{"n_layer": 10, "d_model": 704, "n_head": 11, "n_kv_head": 1, "head_dim": 64, "d_mlp": 2816, "vocab_size": 8192, "activation": "gelu", "norm": "layernorm", "norm_place": "pre", "norm_eps": 1e-05, "positions": "rope", "rope_base": 10000.0, "rope_fraction": 1.0, "qk_norm": true, "attn_scale": 0.125, "bias": "none", "tie_embeddings": true, "parallel_block": true, "init": "trunc", "init_std_qkv": 0.0184, "init_std_o": 0.0184, "init_std_up": 0.0184, "init_std_down": 0.0, "optimizer": "adamw", "lr": 0.00112, "beta1": 0.9, "beta2": 0.95, "weight_decay": 0.29, "lr_head": 0.00708, "warmup_steps": 292, "schedule": "cos", "final_lr_fraction": 0.03, "batch_tokens": 131072, "seq_len": 1024, "doc_mask": true, "train_tokens": 579900000, "steps": 4425, "dataset": "wikipedia_en"}
MLP neurons of a small language model. Each row is named by its layer, matrix (up: input weights; down: output weights) and neuron, and shows model dimensions 448-575. Each number is 128 + 24 x the weight over its row's rms, rounded and kept within 0 to 255. Numbers have three digits each.
After each neuron's rows, "raises" lists the tokens whose logits its output raises most directly, leaving later layers aside.

L7.up1339:104111134104106125101149133143157136110158130083156124113113132154093142153066121161106144127146139135146142113140100109138128124101166159111116127087105154133087161099123108125130055112132104115144125120106130112157164068117100181162165121114129148158150160100135088082095103134127122072121113133098086105125119097112111135091133125104111091131099117112131115153139159128121142121138
L7.down1339:158109154135141107126119107182122116143098099135144128131140156125085097157111127128100098114104140171192118133135113148153115116168142125069170093154128168093105127138148119107122103051113143113142123103157124104146134183120128152126105142130144130157157145130114119107108104160116096124135176161120132129216117137144160131125126126116117159125105120111147137121160128097068115122119
raises: "a", "as", " UTC", "ose", "os"

L7.up856:133042144145108116109110115111177132133149128139097163170167111070070147121130086096136196132133096110147150130142089171145129123122130117122077153126122135165118104130114101110128149099129129156141133160081107115092126149141120131150125141125118153150153058132104113130136129076143148151123198178109155126132111158147114066114120151140101116172130092132107170127153126125151156161121
L7.down856:103157140076099183140140132110120163116109140111058123154111126150176078123100146089151152168131119099107104119150135111113118091117121127172134125109102149141153135122103109123139098165121166119126117062136153149157157179122149145150111125158130148139037114113139133095107107114163134106085126129140143141126189113135122114117140120110160105166126100135164106106092139156146123114109
raises: "ian", "ic", "ia", "tic", "nic"

L7.up1241:123151132142132118167113110127117135139102158144145158100116126112138127154063093124124121153136123130154084113111152132158116122144148131134151142101080133154108146117109139125147101114119127089112113106138122118136116141095127166144112073136115110160173141107149102129139145115117137150167135132116118131155118115177099096076096124120125133136144128104151108108174106130094120136114
L7.down1241:137160110199115145154126154104112145091115120111127138180112112115160132124112076102108090180121145057110097158172101134140142136127109143075142129103101137183104140137120152129120140092113140148103129158142136145149119157138108148090098147125151144158165137176137130116161123114183076141157117115138168123127115120091141136139142103148145138107156143113147099148120136134142156131138
raises: "ly", "en", "ness", "ably", "y"

L7.up472:162133130128193137128149161149150155149169173133133150135146138155089143129115124139126154140102140134144149114113101158161147097129144107114138157130122093091128112107151089088146128093127127152095139117122118127142170150126118109147133128120118111112117169144093124145152127078113082145125209103117100122162102154139087144111138129059134072152135110145104109138163146106108160123142
L7.down472:140114146087091109097123152121053158166134120143107126123115153089140110128156172094129104069119110130128153123108117104105172086145134095123104097139154146104117097130138121114123121121123120083190146133140093151109130130146099113130113077141148185107063137138093125140126127107146140133107150148085107103171146115137145086129156104143104130101096116165117131082146098119160135141155
raises: "al", "na", "ally", "ologist", "n"

L7.up2658:128110134140085110167129093128181178144097120150116107114134142187158106114113118133131150117115143128145150128160097167193086130095125133127137156166100139113110146142161119111109124133147144146122146156128128104092168143121125149118157136121183138120122154129128096094078114114164098153114148120103137109152137092108141130094102101076130140105117157115138091119148144108125116132120
L7.down2658:100151137125131169138130137140078109120160115145155149139149146131078151108144131112171112083136140129104141154153190134186135158145133122059122125108118147095143147104117186140159130079117156152138164158127115188162135141091168102137118136127132128118120092100138134088124098134148092108142101125179123114143128096162150138131134122124110130127101137127151129139154151084145075094085
raises: "p", "ions", "im", "ip", "ib"

L7.up1499:099127151143179144146107154114159110150115111113111146160123124141188157110110152144119146114110137120104150129110109150096111084095108082134143161133185110103113122093118138116164129144176134128090178127136133158118126111131122153121154111116166085102120078129132105101146129139126145143118130130137104106147138113143117140154131095134137111132141139152128166144120145111136065126133
L7.down1499:094124128142123156143113144129106154114147142169081135124165149116175106153095098133172127141114125117151108118127095102143163157121106140099166144114136104123113147142153180116102112086147118106114113116129127132121142124132107103125112131126136136111126177145113148107098089116135110134124090136081145103184125152137125095164106128120110133123158155124153127170116118117128126139119
raises: "el", "ized", "ised", "ous", "izing"

L7.up1947:144107149126115172116127135114101140131141167151117132154129126093099129089080102129151155133110123125134166091118149137120120148127172160121112099131093095096177144174116120116115084113178162134137107091149096119153116121124111119157134101131181114168103099112153157123160103125132107129151141150153155103171103151176139140139105135134202120119112139133095116175147132116111128088125
L7.down1947:128139161114099154111144139116138100129144126126148106145141100135122118102116121102138105103150104075130131116143126139066097126136178157111111156097155114103155130119174127133134131101091115135157153124112147165149078133129093193133107140102114112132111159119114120124141153145126094137128148132136105139122091135129139126157179098118111145113131159118129137109154158142161135130106
raises: "y", "ly", "yn", "th", "ary"

L7.up2340:124091115136111147129124089146130117130105123131139103118140174102118105092123105143177126127148133145136131141089108114149105132133161103110157160114097107086135117157110147072136101124134111127117157126160133128112149138096093121206122142125124176091093141121120084124097101129142106128112144061107134109154103152173156114075126117109110110097091112112109120137082094139145122153174
L7.down2340:115135143150189114168122147171146152140126167135141148103135114132102123116103135112144102151139180137153105115171095101126140115099124116048156062143147162130086102145164123132141112089116114097131129148116124173170101147127130156162146114135143129141137137118090136140166114109126114135135085185147180138163129115109159114131145122147115135110106127130133102152120142092148133153142
raises: "ize", "ita", "ized", "izing", "ie"

L7.up239:113126141157100132162141109146174142176083105126143143153130117150153136123139122136139132121076113110100100134135123129150145132130143086113152167112089109123133141158127122092098109112134133130105126112135114071077145139128085171157195110107148159078103132083132161144100141100133118163113150088154158142114157108102168115101121104068183122143145137165139118113121116103098123091150
L7.down239:116121117101120138123165148173136140156157144083095132178155087118110116048092138167133140162137100153139151109141113122108113106136164143082119112153174126150129164114157128100104132093140133100144084097124147156112160167127131172079100072127167129142091104155123124120124168139133101123110128156142096127159082154117102088112136079121122143099128140128117130119120131101175117161143
raises: "ines", "ine", "y", "ol", "uff"

L7.up593:152086123145064114128109111153116098174149125129085141146120106116114105135123093149130157118129101145132118110138133135133142132120135118100106122148119148077124137169118142143092094114149125129149102086149112103091156138153130105141115171135116129172133111109114154137118097120159121105115126112107105128182101131095111152133145117120131101137143111122168138147165118102117123111146
L7.down593:116113166116124194094094118116135116098089131148113157154130119160091118129074145123126132135129155109140072126139123117116089128154104140088121114139120148105148129127122129152176147096158135160111129100127165123140123125137094144156134089138111125163083104101103087135108145130106107081124119097109123137131164139121115123120143139156153103129176122122124115127147136183144144107107
raises: "ia", "ian", "iv", "ise", "ion"

L7.up2643:146138152138147170110145138133129121157149093122118120133166177116147129098074091141117151160141149136091091124119096133159142102133127132115155171090099152155110144113124065131086140119133121127164135140114116136152137080142086132083164139137169114139120159147087092144112179115136116096164116176088123107168095134163098130142088142138133096141119118116116106129135142147141110094130
L7.down2643:091125119133126080099111144109097148094117116127159123112123155165112133155104128136149184121147125107149130146110133129143066127148137131083091101109130151104123140086115160161123152107094128128112151180156110160121104124167117120101147126167118146078125166129136118119153177140124098084090119138168110111106152122150153155134150183145094167117125131087096119137129120150159114110095
raises: "ers", "ion", "ions", " on", "ing"

L7.up763:162138082134093107128111121132127144126123178139150108156129125088152161138147106120149146112171126124093180127125163169143131109137103152111141132150152137149101083142100127122175139120135130159109120123140131117127110138114087108125158084130118131149183076141163112149163161105151100099107119155133139155142150129152140138117116166125135087136070113128124131147152156070121114133181
L7.down763:128109132141141150144131171170115127121132112184085140081117111141143115129131106135127156120118134152103131137098122149103146135103141147068115099082111151140078145157118098107140125058110168091138098101137073108118142141122153131130178139192159148130156196122107141105140099116114125115099148157135112124152110087154095145136062111137073139140132151136114148130149107134132125115167
raises: "to", "tory", "te", "ard", "tors"

L7.up1421:123143113143108129106113098155147121193136113119101106167122085086126154179141135144131136116178104158100070103112095125138108149135116124152130097154136136184143139106144112115089145127106170167113145135134106064091153122143158137103126103177148128156126133104067142141153148116155176134123136167119115147106125159107100126124123115113132126160143094180143152115111139107115105096115
L7.down1421:147140110131127148148102125113121180093132200093140123109125140126108138137141124130105135103070176108132123173126107088163149105127142122063152147169134096116122099125171177152096134090142130150097132142165161137151117133177096135111093111115148114121153117162104157130159124145114122122147104130112121086125121166130115174123135121116117171153117115089123093146128100122113124117130
raises: "'", "hood", "’", "s", "sco"

L7.up614:139105115122109177124117117127167149117122151153125111166103128096113104165118070089132147129097104124140099150152103153093110126114143131118087120137123147098115121139150115099166161126153120092113128140140129163105097105105134162138105119133149114150096136121110129125116144182140118131145174118093120146119104143175107123148114127119123106154122115107087088145100136165088126135090
L7.down614:179168164116132160185108130172136162143143083109105158131107178101130116087112128115156176172137093142140109149084127102158145136122163145068148122121143123183159142149185096138121124094131097152061095129143160142083131133142120091147096130125124104142120071124140098139088139134106104151102137114108136157144126093133102119126117133164136138110116093082083095107163143139106122117117
raises: "ini", "in", "us", "gan", "uni"

L7.up1039:119135109146087075129149142115136110170109126129110113099091109134082147172129089114151150082187104115109125130051121108142126116179150118124103152117132112110150143134153128099119135092157115107123109119135120137060123121106104127125132105146141120100056117104111122170080168157147192100087147099114097109173134118073136111120129161133150127150126129099140166066088112086177140114128
L7.down1039:157145156108131121127130186097124132123134095132130153146117132120121164103162164163153114092135113101157127130119075148125129145137146119059092149174122130133158176170131114147088131100135106160117134131140155158137096117098118142160128106143152117126170127146083131126127089139138121141166175148080159125139108101148132115134128152192136125194153131120070103097097119148142173146151
raises: "ions", "ible", "ical", "itude", "ification"

L7.up1884:144148126105127156172120089144138148162099169127073163145150116106145117094133113121147133104110112153139125129122114124145153140142131112132107101123133112094117124143092098099133134118116128119115107181133129118085152141117157105093118115095123123094088101157063137171091167132138173165156089149125127125152120113155098126058082123147115114136132134145106112130145130117116157105165
L7.down1884:101116169107125177078105162155167115099123150122110130129117088124076147110133137126129123147120165141095141153131096120132135113116123106068097117155095146061174132094141128114102114052153144142087128165103129162128108116108108102124159141173118146136093112121140124103105164163166118111121167097119151126155133116175123111145125156149154134134121137147174142128180132164151088124117
raises: "l", "ner", "iti", "ions", "ion"

L7.up127:122132113118107108129098116128109150130118100139087133106139104146139160147111141153091150112135140127138133170112112137113110102101102127154097124155097121116134162154095145131089163133096120156146130118081113121141123144079113137163107120169121194171122109101095129141132096104161137150135152170120113140130145183172092140099136123119131125166159075139105130119120118137119112118139
L7.down127:114097128120130125117102129136118157144103146087124154137115097127110069092136131119098173103116127121157131138152135127118055134110168136074114128160082162138124122154085119113083134107112102135129155096114174131153127135139123128149135130102152113121139150115180123119098148114146154141131123132127062128111135127124180170132176124111104116128141134093139136147114176155139141107121
raises: "ian", "sion", "ants", "ia", "ium"